Weights of a small transformer language model.
Size: 13 layers, width 768, 96.7M parameters.
Training: a variant of Muon for these matrices, 769M tokens.
MLP neurons of a small language model. Each row is named by its layer, matrix (up: input weights) and neuron, and shows model dimensions 32-127. Each number is 500 + 25 x the weight over its row's rms, rounded and kept within 0 to 999. Numbers have three digits each.
Before each neuron's rows, "fires after" lists the tokens most often just before its 100 highest values on Wikipedia text that the model never trained on. A number after a token or word is its count.

fires after: " the" 51, " in" 5, " during" 4, "vision" 4
L2.up2727:496521477558535505535493491446477452476521517523518521534529512488462462491519477492514496534442502532503505478492477495477502462491519504504503530461494497504476531523495526517490429526552486507495508547479473507511463510473487467445498510475515485484498535517498528486521490514512541512

fires after: " a" 17, "|" 15, " =" 9, "\n" 8, " (" 5, " is" 5
L2.up1286:503511497494501450488512495528473476494512494501462513529515457505503496509472540503535487515523496481526571539494539509507497496513504478497506455474533473529501536516469504463451484472510503536517505533520496521520497513512497499513508499469473489501483504502479513490510457480489524464

fires after: " the" 36, " The" 11, "," 4
L2.up852:493488466501521523539495474494500509506505485514465455548484493482481476528458517455483509487519483494503546498509530477538494565507493500484470489530477491489519509510552508471505506493531533492470511515507516480564548498513496494494446517482473486486559506485498461501478474485510508474

fires after: " the" 31, " in" 17, " a" 4, " first" 4
L2.up1619:447526503532487515486480487510531520475482477518534459488514506465498523479512543510500519506488483498534495538474446529504482505505515491495513532513526509474477480506460475529546473461528500514478500498529522533531496477506495525485515496531463469510511468504529477474555472448510485462

fires after: " |" 79
L2.up1395:494507563470545507506531522461469506469474481498495451487498499529522477522479485531506463493495481509434512474491534488489483501494480510545486488521492528509473485478528484497498503502519530478507462519526497484513434527508460488503484491518487512488543502464510507460514510485465482448

fires after: " the" 56, " a" 5
L2.up1383:507495521467518512524526494450476481544490497530527513511479535530468474533508510475520489495500530479472462491457526427468494537469506485525450514486502490517522471483485479482466515513496478527481501481477480514497553476502506509506557476499491469511491475506531456552510487489471563487

fires after: " |" 41, " 4;" 13, " 0;" 11, " 2;" 7, " 1;" 5
L2.up426:505520520476487481516518479445498500526504486499450496486502463470483543523523500479515493489508535481527530500524482506503482524513470522466471536531518529477510498461488504487465547517503533512535483473499477471444448520542522486463483525538477522542548510515481494445528539465475491494

fires after: "\n" 25, " of" 14, "==" 12, " and" 5, "===" 5
L2.up226:521560479514487470503495488486509496472495505491502510517486503509535519476492510511525528512501541461504457480489530511479469486503476504514494508498474540568474476509491509489457489496536515538490535518535513472485457496531513483517495524493500511478464444477489454484509520498509483541

fires after: " the" 40, " a" 11, "\n" 4
L2.up1547:470534538486559499529525513469486531507494442523539536476490492508507487498531503504475475502522471530487507481481489544507491509473507484506492505447534511509502501539510504505504506501546475477474481524527459495480489477525460461490563495512498463494465547476496533548518501495519460496

fires after: " |" 62, " 0;" 4
L2.up1938:508530457503523478499495501495525501476515461521506466506483506505477541474487561459518495549513524507493493502476531454505495509460491473523471533464546504490479546518501491505509482513549515497545530508439481527506498521485481497500460475509521542513494475493487501542518537469518458486

fires after: " |" 62, " of" 7, ";" 7
L2.up389:475502507547494508527471515458500507478517487526489518516498475502528506493512485450502485498471475510526508446491492476521515487485494513490525510465528483471469446495498489493479503553500502521542482510491497496495524468504467478550538491502487535494541542482461520502519480505564537476

fires after: " |" 37, "." 10, " 0" 4
L2.up82:491511476515466515509490485518498523497510552505502429551476538512491539525479536491498481485505531509491512497515502486476536484520481492563462508497513491555530457529480513522467498508527505511481544497499493523522503521496492516483519507508558501546488490505473468504514468501540463527

fires after: " a" 31, " the" 17, " his" 10, "'s" 5
L2.up1743:469475520529495474548479503497475451482536494513526498513495506491511485534525513504515503525503534499468480496521446490503481523497484556577530483468537531514489476469474433510483547471515489507513482499476496471543487525488512495513496504524470482512496482487477537481529522449464500516

fires after: " |" 54, "\n" 7, ";" 4
L2.up661:518466499502515503484504526493480516524466491489501468504448512541562513520526501511473522527461486480503488546493511499484551503501519514544450496480510541533527515541509458466473527486493535544494528512530506485539513480478522495522498497494501511503505523461522552515542500480478518528

fires after: " |" 37, " (In" 5, " (" 5, " Conference" 4
L2.up2278:530526478503527516470494510532473509500500491563520547524479516531515476501526528485544501504472447493517437473487457524492471522492477535488510488482508533501489507518514492478482526466459509555492505504500497537511481449515475515516527473514473481510475505460477498499478511519488488513

fires after: " |" 55, " /" 8, " on" 4
L2.up1541:561506509480537536509487528529465505508495489487503525502506487527457483521497456474485500470526494502511445505504511437536495516515472523433469502459495542499482493536510497425506500524512521525520523494511493515470467506511493500520490464492510480504516518491476521539468498460508501471

fires after: "′" 16, "°" 14, "″N" 10, "′0" 6, "|" 4, " 120" 4
L2.up388:452504495502502519484476489490517481533469488473525475507523481511492488520547550477548560532484495529535467522497525531488534490510520441494509511469470517530469500489490547480484506498471501514503516522528476511491464492465451504500546501518548495507463515518473504478473535540469515490

fires after: " the" 60, " a" 4
L2.up2779:504494533530514502499550498482461488521491534503531508510487456504514490531548526510541554516544502482514445495549508520465501481442503522543475470488478503531501465554458512495511511507505502498478481509497484481493488546475485443528510500486437490510459508529433519482503439496522527498

fires after: " of" 35, " New" 9, " to" 5, " North" 4
L2.up1713:478519504499528505505539500462537548463482448531486503489526523537446492488479497534476543462492496475499499485536513478467475486463470540477503499462508444484509511502446485484532517513473489476498509511512525512519435517517469523516556528497520531513496482465548496500510508507488513470

fires after: " of" 17, " on" 10, " to" 8, " by" 8, " for" 5, " a" 5
L2.up1011:473517481510498516513509513523502470469514501540548444501498483504498500492428477454479502485528510482517488520516496507520524476497475540515501523483468512493520482502537500496532530509557502528513475475506529482501478523493527514439512478501477517496514499469529461513571461528459512507

fires after: " |" 35, " 0" 7, "+" 4, " 1," 4
L2.up773:508430496467475466513448454485486524497518497478475458481462511540526502495481522521560500519511481567505524510510470433493443525528542547498510483507481527526515484505489494485501510527513505523489517470462515479528504480548488500466433497459516501435515527490511517471515501480494500525

fires after: "\n" 55, "|" 14, " the" 7
L2.up1731:536481495513497531480504505476554530487440510500460509465527494543498540554520521504481476498495505467515469476452465491512477548509502511535477490458530493447523502497515574453507466468499514483484504507496503519495461485495456488477500481490518515504492494469541521520513476489512473501

fires after: "\n" 46, "|" 19
L2.up1794:510491483524474522480469439507535486523481545500491515541505521487499536481545497476469572467530512483496477471504471502450517484517452491512477498529474478475521468499514507487481513465499530498532544487453511499521528470517532508492486532552513477480474500515476539479547457514474483461

fires after: " |" 40, "-" 7, ";" 6, "|" 4
L2.up1209:518493532511493533484549564464546532489482507532509490489518521485484518524538536524476513511499528490500464533514475460511479500546499476502522465493471533514521481517487475476500477470530532503482515443543460515505499485482496499540448483472476533478480492513508515496504503461528510488

fires after: " |" 55, ":" 7, "|" 5, " the" 5
L2.up2141:545522464476524485484460502581529521479524519516517508491475517507536541517500489468471491516514509518495511486465535446506528521497517497512497492449535501483515494469487491492551494511509507478498540480465486528531508465547495491508486503513493502517479536469489535508494502478480499530

fires after: " |" 42, " /" 9, "\n" 9, "-" 5
L2.up2498:469513524472508466475500511524483474532511515539456498501470516528509436506505543491476519491451503519518512493495463496502529532507520516569483516498477461505504461494513552511459510523515504478475470458518493487491474515514542459515513549491466511500526493526433508496488502537503481488

fires after: " the" 44, " to" 27
L2.up1892:470493510505478500468491466506486550537468520490499473486545513544474508486473516487483523483477497504525508498518489478472565459481468531474476542500493482485478513521509545507534521480483490516475499510513484479474440471455533474501524480492506490468495461513506526482493496446477482497

fires after: " the" 50, " a" 6, " an" 4
L2.up1780:543528500523535466475537499528491473510482496508472465524474505487479511509543520508499501519500520518509470564538486534508494522515484519521479491497472499537512482512509476456506494459466489471492524513513470493526498505497475507488546533508448504511460522542539493504461485465473494522

fires after: " the" 41, " The" 35, "The" 8, " \"The" 6
L2.up874:512465498483502506571505489485508449470497530537452544509499517529482493521490508514487459507458500476480488470452496505462492522506505499463499454488524488497503504502476513505489515484507491511498481505488457510509499470497500481492490459473544505507543480543470487514507472496529538511

fires after: " |" 48, " Set" 6
L2.up1037:545462549508495533494535475514529545510509473470513495524524502491489560535486501503512509471529453520478506531557519507490487469506493492516529542512532535534512513499504472490511511508501535460480509508474491524535489496548479462524474462510511456544494479520489509495526522444491490546

fires after: " |" 50, " Set" 8, "–0" 5
L2.up1421:495519517471515485514530485482537526497496502508494489494484504491514496540490515503495571520483506466509542512569519483529503477540467528540517494523520501445485500489537473483515533510503520460521534517470504542509495479526523486480506478485488463522493507462441479388510465513477506510

fires after: " to" 66
L2.up1621:491506496484464482497483506503501550507538505480475530526514529510470506514468494519522501448496482518515477483476507457471453548501552483497500474460495486506511507486554479496499523526538447500490494479465507525495451504509497489517475530513491507465489494537571527497493525504494495514

fires after: " |" 35, ";" 7, " January" 6, " 25" 4
L2.up191:484515503517527467513540507493506536475481498480525514531486475460523546556499541515469509462474472490480472515492485497479512505530495494558512515489473529476510479525487483490568528522545521526562517516528528439507532514507495508485464503513493488526526493520499542544536494488460477502

fires after: " |" 32, "|" 28
L2.up2883:563509519498451532500527469520484510505479506510499497528509545529502533509452511489464503474484497506510521514526519469498520518492482487507490537523480494465507490490469525493468491475505458514510503530483497460506557474518477457486483487491519495478492522485504485473488502467483436527

fires after: "\n" 36, " could" 7, " to" 6, " may" 4
L2.up826:486500493536505505462504502519527514499482506479488525516486506468528522485510509467509497498555501472486510499473495487490530500461516491472475485481545478507480524476487508513493526497460506456535522501516514480492507459596515511503525474537545500512505477470524497504495531520542498505

fires after: " the" 54, " The" 9
L2.up37:469473468479497502517517511476551500481513495506470496480499511489515477508510534528536458474451522476523490521493517537493541518515496477493466467484521530466495505520503469490479470512490481502507508518509486525513478466471480493498503533459509470516513475500502497490489470483463504512

fires after: " The" 36, " the" 31
L2.up775:531480509472529523515490456475468464502489525427495504493486480497459472544501480507511470508482487490495473534465518493466519485456475466499479483469529519492504502503479473456480458531473490525503514558491486520554513495468486473535517553497488512507489509508499494482536483471510563514

fires after: " $" 35, " £" 11, "13" 5
L2.up1569:457538495486481481487504504489489491542549484507496465469486520500515459488455544489480482507538488518537464492501570533512490549514558497480501430491516509506514478482503466492538521493490484515457478505527491503484447513506499505489492548540457506480478497489490512477554513476508507518

fires after: " |" 62, " /" 10
L2.up2003:548473529518509490469534481476457477509506477515518540476517518482491531516529512507466487508514452526499505470504498539540477495471481498491510507488494542473507540473523527465498494512470514502490462506523481449519431525496525485514442532504540497472489511497525527519501503467446488525

fires after: " |" 62, "|" 17, "\n" 5
L2.up1677:556506503486522521523529475508528557538544515519510471467457477552499456474498518518529519501466551486536518495479532488548514520502507516487497472513490515518504511467481530515516464523525505495505481472456498490528480524536474519487478512552501514510478533467552550527507517472485521495

fires after: " |" 45, " 0" 7, ";" 5, " 0;" 5
L2.up2790:493543471526506527465493494519517490476511533484481507539475524509443497534522518480502482518488503495494490509463522530508528496511508521471486498489489508436501528515474490509516484496477543499501504535504504483507506484488474500440507466493508495528494534484483479456488497467493501555

fires after: " |" 56, " " 21, " /" 4
L2.up629:544471516499477505502481542501501524512486496499440421499458527469471553500468529448504503521506505479542465509482512477520487511441501538514495517475479463533489473463488461495453526499518520545530525476511494525505509518501490498502492487512508500524502550517496473495484506501499514503

fires after: " the" 69
L2.up2258:436555488486509489502526499495479524517515503507480505498495462497507523522504532503518495473476492498532487490456472490462472467519476475496497509491534465482534495474495506494508493494509486523495516495520480500497542454540496496515461504523512503541499486424482506525519469503471507481

fires after: " |" 39, "\n" 12, "|" 6, "'" 5
L2.up1664:499461524522476511537532516514494476508498503494490506511493480513478458485482508491521482497495508491500542492511521484477489510465542451529518458499518548467478525500551504495489484533520464494492484500489504525503508516498474497494511510497522499495485504447507533491529529512461492454

fires after: "\n" 28, " and" 16, "|" 11, " was" 6
L2.up2040:520496472507485476497478470470494527519525505486517437521470474487475516507476500497494460509515503521506479467453478468530521539529491512513498504466504501523515489527533489490532497534520557513511536507534521473513496438504541518492488479471511484492519482491541496496495487499527508533

fires after: " |" 61, " 0;" 5, " 4;" 4, " 1;" 4
L2.up1520:569531499528483546460495497477503545537532470502495497503456500515472550492549529479540501528512515483502473499520469503482500510465496525482495545502494509485479488533485508516492515497523511534510545483492521509501524514528505499534519505500515449471509487509499516522488484489466486515

fires after: " |" 63, " 0" 16, " to" 7
L2.up3024:487522520486486436467498511484488552472502513455512495489479470484503482486496459507527498495503467536477469487439497495471501526514544510502523492484501514486473501496498473491495490492468556468499508517508480517557509454526513503517508473491499532514490509421491498498491512543441467521

fires after: " |" 34, " to" 6, " dev" 4, " he" 4, " who" 4
L2.up2550:512491488480561444482513487486501498483505560456480492531518537509476489469514477520514554493479466498524542478493512432520496524482495517474486493472488470483487520488521516493515505455479492491515535499541462478497482543502450479452431482473504528482522541541555503491513493521544455517

fires after: " |" 60, " 0" 7
L2.up2075:478535539470500501478563486500505488499553487504506515509538497510482543491502541505462518528494489534516484472439532459490500516523484527480503501501512503498484496494474456485524505538509487504518533506506553485484499498534497482484526540495487543506525505491508478530554488499455464469

fires after: " |" 52
L2.up120:488457486476501463504494522501513554552511540479533469496527545515521537526481543492495506446546483465519493487499454484542500518499525494505529484523477513492454539486503475509495499465513493502508502464504519513513508480515484515478486530527461507516481499475498505507437483502462472521

fires after: " |" 46, " was" 5
L2.up1384:529498518495476514472493486491507510489486481506494514485473575498509475482537502509507518502506533499505488515515473464474470575513523528486524492523523508442497496497535489495445469524571519547520523501510475514465478536521527542515515521536518495498498462470489509462527505482533481513

fires after: " the" 35, " was" 9, " The" 7
L2.up2723:477480485465511448473461442487503522531463527480502512524522523522472497507512502492513506528479468488470519512471463477494547517493535528499482496520550484490498512539496484519506490521526492527477448540508535494520523473511502500487555488512544461538546472481476492525527492449489466464

fires after: " of" 21, " in" 18, " from" 7, " on" 5
L2.up2458:523492507495494516516539548482540507504479484517569529484527494490497547511500476523461533474549521508466502511525462487490508468514501506517506517495492505491475467508537504471481526508495522576476512502478510504522474508494504519450480488529525510531468518538509540447526508481481514490

fires after: " |" 43, "|" 8, ":" 5
L2.up1172:538478510504487477422481486460488499469510525508485495512455490507529492488445491508461493493491488492523476502503564490549535545544469540506549503493478485496519500496472459472487494500541508541481515517438491478484508487509492545469513504456472505492509485509524494517498470509493482462

fires after: " |" 46, "|" 13
L2.up1010:467480496544529515498504483527537499532508537492472534501490512488471538462462485496499492500510462520492475497497496511511520562529516549479508501493492465492511508498442478501494501535524482485494478528504533456502467529532500475510453559465480484486519555531495507450484509563498467532